{
  "num_hidden_layers": 9,
  "hidden_size": 224,
  "num_attention_heads": 4,
  "num_key_value_heads": 4,
  "head_dim": 64,
  "intermediate_size": 448,
  "vocab_size": 8192,
  "hidden_act": "gelu",
  "norm": "layernorm",
  "norm_place": "pre",
  "norm_eps": 1e-05,
  "positions": "rope",
  "rope_theta": 10000.0,
  "rope_fraction": 0.25,
  "qk_norm": false,
  "attn_scale": 0.125,
  "bias": "all",
  "tie_word_embeddings": false,
  "parallel_block": true,
  "init": "uniform",
  "init_std_qkv": 0.034,
  "init_std_o": 0.0075,
  "init_std_up": 0.034,
  "init_std_down": 0.00567,
  "optimizer": "muon_variant",
  "learning_rate": 0.00194,
  "beta1": 0.93,
  "weight_decay": 0.063,
  "lr_head": 0.00375,
  "max_grad_norm": 0.5,
  "warmup_steps": 200,
  "schedule": "wsd",
  "decay_fraction": 0.657,
  "decay_shape": "linear",
  "final_lr_fraction": 0.02,
  "batch_tokens": 16384,
  "max_seq_len": 512,
  "doc_mask": false,
  "train_tokens": 122600000,
  "max_steps": 7483,
  "dataset": "wikipedia_en"
}
MLP neurons of a small language model. Each row is named by its layer, matrix (up: input weights) and neuron, and shows model dimensions 0-223. Each number is 128 + 24 x the weight over its row's rms, rounded and kept within 0 to 255. Numbers have three digits each.
After each neuron's rows, "fires on" lists the tokens most often at its 100 highest values on Wikipedia text that the model never trained on.

L3.up433:120113109143162110114151124168146089083096110164148128141154101142117080179136128128132111153110112130102115108075153094134107179177119135132153145098086109074153137110129107122153118179130144134159114093137111122142109122117153143129159144124168165134136123119107109122145133192129119172129138128106137114116167153109112157141160096136128118087094112114072161096125105102107134152137176176178096104157140067079120115116137137110091098156141114136096104103129142116122168134140128117141135175133156114136140128123142108121160165102153139100129142125104158138165154124118150101105129172117137109127096150126134105130131132101149142102097087146124100119141152146135121140103
fires on: "J", "a", "ma", "j", " Ha", " J"

L3.up289:133158118145131086149115129090100133145133148121146140134193107171115148160147078147122132116101174115159140134093159130123141094143122102112065163136115087142138157121121082157128146124118148133077110143102091100134136183126126116157131101136115133100180113176146153119084096110180111162098122140144111147143075156121124106147161140103137136123123097095155150126136101083128134104137103101062123140161133115148127137158088148118172118142150134121132179105125109126118157123123117153134115160127081135130144157135130096125114129096146112134148109140112145139121118132060121108121102106130153139131172140109115150110138139132121089134142171116130155136136101172132103153100
fires on: " first", " to", " by", " Best", " has"

L3.up77:165100103130073138108120078079157112084112116134076109095100132139126129126120179108160122137137162135120149132146143110104129155100164121143149148156142162138147060134146147142130116119131134127182105106124149150118130174108130084135147132128149139096114150074127138142116145133170135139148141149103166133118122097127125125199124116124172148097130114111121153114111138159119107136130119133127114118101124149120158205084099134134149152087099128144127124086102106162120125160120113130136117108142105161104151097129150114146155121145128138158127139116153164143124122102096154092182155155130120148152117098097131135116151102114079176146097149124081135139130096125130086100117
fires on: " cl", "r", "l", "c", "b", "rob"

L3.up198:149124158134116090097150142162101111154119135125084103127114158121115139172053141137077090110117129153115090123111182102150124165113081142127158153124130111081121169166147100112098119134123123098132144094157146105140127147138108100122133126124125134173157158172132098154115124108138082139102145123132176107133134114149151180144121092135106160110131083138086127126098168119121142168128134133124135135129133150155068123151159131125183128085113121093102160117074117153112153146087126135134124110127090097190148098108140119137119118073140127155151131098101116140108112134120123125125138125166123138145175133143137154125166109128125146131133111114106118118137091143158147142138
fires on: " a", "\n", "),", ")", "born"

L3.up372:125125113119094122132095152145082122141125172134161141119131114162086147133175131109114126084160136198127129134120122117105151075130143147156112134161117145119132112125145127136104154121149145141144098113172118172132129130080138105113112110127113121075087056144095165125138108128145151112167146110145122149136120151147100136080128125104130129150114121080136149133086147178116120106161129125097122089168150164114147097184123118104150094141140128093147134113115138118108160119147117146149112128097176121151153108110132152141120086127096123175109105134118113096099134092129130097154152157157126104150128159116138134132144135128115150111093185135135162149114122129114190084108
fires on: " as", " being", " become", " is", " than", " became"

L5.up275:112119140121144137171157145139041082153088139124098158098094116136074153137168171144130146128150123113135173122149144135130129129097128099137129112122178153143164154118108137155096188109132117115159148163130110132150111131157134159104172109147121095136109151126125121146095144123180079117137141126172134130104165134137146110151108118150110126129133112078148175139135102133120134166155135158080171142112133130124110138165132138082129131121132170107102166145160134127160130081110129167124131141126135113135137129103098160132110159085100125162138131126111169115140121125097115063135156081115119112106126139112123147093134110122101130108144123123140117098083165123136132094137
fires on: "c", "o", "oc", "ang", "on"

L3.up376:112079126126162113140138146135135128138108088139146117126156108163113111105109138161131129142126084129111142127091113157144065159126139083131100149127116113122126151121147110124138144158134142124165097091101172124146129146139106156175151144156155114084131077118125157101119077134182110140124145120085114138117131133127118138141094092099104092125117111156082166161143117136132169127115116120137114101134163144085118127149123121097131112165120172101110149131132102108095141119126126137115115160149142172119150127152126092125157159107119131137102177121144151114164117099133160062149135108174104150108130179135174132087129087095138091094131110170163118132136175136109146108125
fires on: ".", " President", " member", " Secretary"

L3.up257:124137131112139128146114139107115157134111100097160130138159112099144103115163137087156157127126133132121164109109112113098166128128099102119122147143156122140132085070127179111115110174119171089116116158183098155126128135133102130109115084121139087149132089123104131103116108131082127133154077104141117142117098167138123149113147140102121137102149167129154131142169097134138130119086151132124157129086205132146144133110120127170151140163156177141143131138122170131142139131135096145101130105097190112123141162128133165153098131134127111165095141116143129116127131099084167144140136107139163157063124111077116115101146118145113170152158119119080131121107142151149118134111
fires on: " are", " has", " its", "s", "-", " their"

L3.up270:131161097070086155116131119115111113108110199151112091116091163072122129159147090175105138148117160127116158103129133140169102114164162133140118116192105109162091123149132115105109117131086128165082174121130155176108181103118095157104109142119130065099114140128151153093099136129135108143152149116110111110152136142120147163119119112151134135102124118144126135142118102157142125156124118092115120089133137157138120127114144139138106124114145139138136153145109135097149169128080115137135152152144128085116134141165079136135122137135114137140089143104091129089142147140126081151154138099108118170129127115128101087165130140135112181144131135169123124097131130136165128107099
fires on: "ill", "il", "ell", "it"

L3.up153:122108123172132111119143109108148109140091134111150094145121134155188116125101133199089160133133094148112108097160171137116109123141128083184149163116132138138135130112117136138129145121088181119104132139145141141101144134136142126125120149129166154118127145118110131117139146153164132088114108103133104108156153112153136154130118120119125101126130127141095116149132122126134167165096093162159157108121161158145101076136115123125136148066118123173143117146109114107130099097082138159177102083150149125119121168084152089112159124119143164180133130135122114141109124175085135104144113129093098139112133102115118094163112104118107108123142179136157170147170103135160089109108
fires on: "C", "|---|---|---|---|", "ography", "|---|---|---|---|---|", "ich", "at"

L3.up316:120130136163138122135117155150118137109114170173081161098145134180122108172159133118116134126169160129107118120079122126147144115089154141141120132124153139103128102123137093099137172133089094142143126059115132143103114106097128127091131149166143117120135122132112121095150148146154158106146126146164137100121147116135180143129135122121099142085164099136094116107110125149132093108126149159102132128106123152133090133118139110150070118146133137171150108130099125134104136171132144151129068087157154139174137129112127145066074148107075134115184117122146116154090129149144115097108145110137139114124134109078085147145148179147159157115121141148138130120149156160104141117133
fires on: "f", "\n", "t", ":", " sat"

L5.up177:122149103148112143103155154132145165118090165132148097152141140107068099053125146118137158141133114133106131100102136039168116139107169133130145134129130121152160115134153140135099128169079113154096131130138119153149109112147095168124134133117077150101130138095127134119112136103100102147142157130111096098145140150080146136096102151105122133125118153156164130159075135149109150167121127151143140111129137140154159129113119116164118148120152097122144110115114125185127157150133087118150129107137128083104115150146132139141137137163113128148083146095156136097167146068116127155099137116141116125123061091155089138156092113138113125127121121094131100109147141139154137137097
fires on: ",", " (", " or", "-", " |", " and"

L3.up37:106155122167123135158120124161164109120151128163099119151113135146154125128109122096168163145060134146137107095181148155145093113074079107138118092153131132149145119107099089109127157117139134109137168141143138124106110114095130170150119103159134115106101128136113118130095105103125128113120108153119130084101121148132129134144076082153111106115138099131135114088123131130160151164108111119096090142132142128134144153070123124163095092166171151113115132121178159148126147117129139121138116107164135106120091081175068154152134104128105150135133118149154118125140143101097108131120128090132144132122091164134156128088151189122147145145126133154118137175109164148160093126137
fires on: "4", "g", " left", "her", "end", "ending"

L3.up101:123134142121130135127126118111117124115097084145116086141128104118149179144130158117141141136104124094116150137151136090125121118113116130117143106134145086102150083123161152149145122167103105096122135087129094099127125145102143139131180117127143167165091127118147105144135062122112134158115129114094125133113153144110141111147089121094125135149119084152145096119105128150084132126119106100181082138093139124111148142137173158118109135119098147124130179129123111144154163119171105101157169120169120139103085186139133164077162095101101109121121156094143138115117082147121117161134136148097153106138152152130150121138168116111144112102114147079144108151119157155172163171169
fires on: " most", " km", "imens", "ens", " less", " mot"

L5.up228:164139138162144098133068167115176135145086171139106121151082142141132151126101108134131098161103139122151115119157117160159110096125131133107105129147134100144120121081135117119103096126136167114132123116129172141110127140131137123115052114123117117122156149125128131142163128112142130157174137131124140096134116143112143127174122104113132107168144130160134138082112125169124148121080123193135140078136139145149124128123178130123141160111118125133130141109130136103121149110104151113162146143077136087087122132162123096117130112097124119144121123169107095137155159105101170167105138163136144115115179173084159172160139106073116132116119116087123099075109122114136154125108
fires on: "-", "r", "m", "id", "ach"

L5.up351:144093123114105115111128130155121117112107124160134110126067119119181115105101157137161138123157130102114145146158128095105153127122104119135146158090129131120121138136127130140111110113146110129117138130160113095103145151138135068148162118127134125115119075082119139108108204131139104154163105102161157183149138118155124092123141086108109099120109125147102148146129139146172111091143112146138110131122135120183121105151119120124106173161132152131138109129096073145122111167131110184113151080148165123128147069129133155118105126089136132097122151152128099123187160125082151134151104122117127111158118096140153152164136087125169164169126128121139115125158164140123113142080
fires on: " dep", "mp", "p", "rest", "6", "Rep"

L3.up249:157145089141145146132141150118193096133133131148115117150113173172095129141096115120123117124144146074152107076142129113159125144173093096124179114147109134163133101087121110117140149130168116133097133130163130156124114121131122127101098126138101123126105179097143139105124166144083139098127126100183163136156119151122158161105110105117115137083159134125159125139090123153121148136075124099136128090115092121132108131112071145101123128115132123123124077161121138164177112127113115110139148113125163129099090106119133119135146164124147123120117115149118121078104138103120120139067144155084115119129131129150113126133159131172170147120081168165076130142123122113142135146170
fires on: "ed", "ten", "hed", "aged", "ized"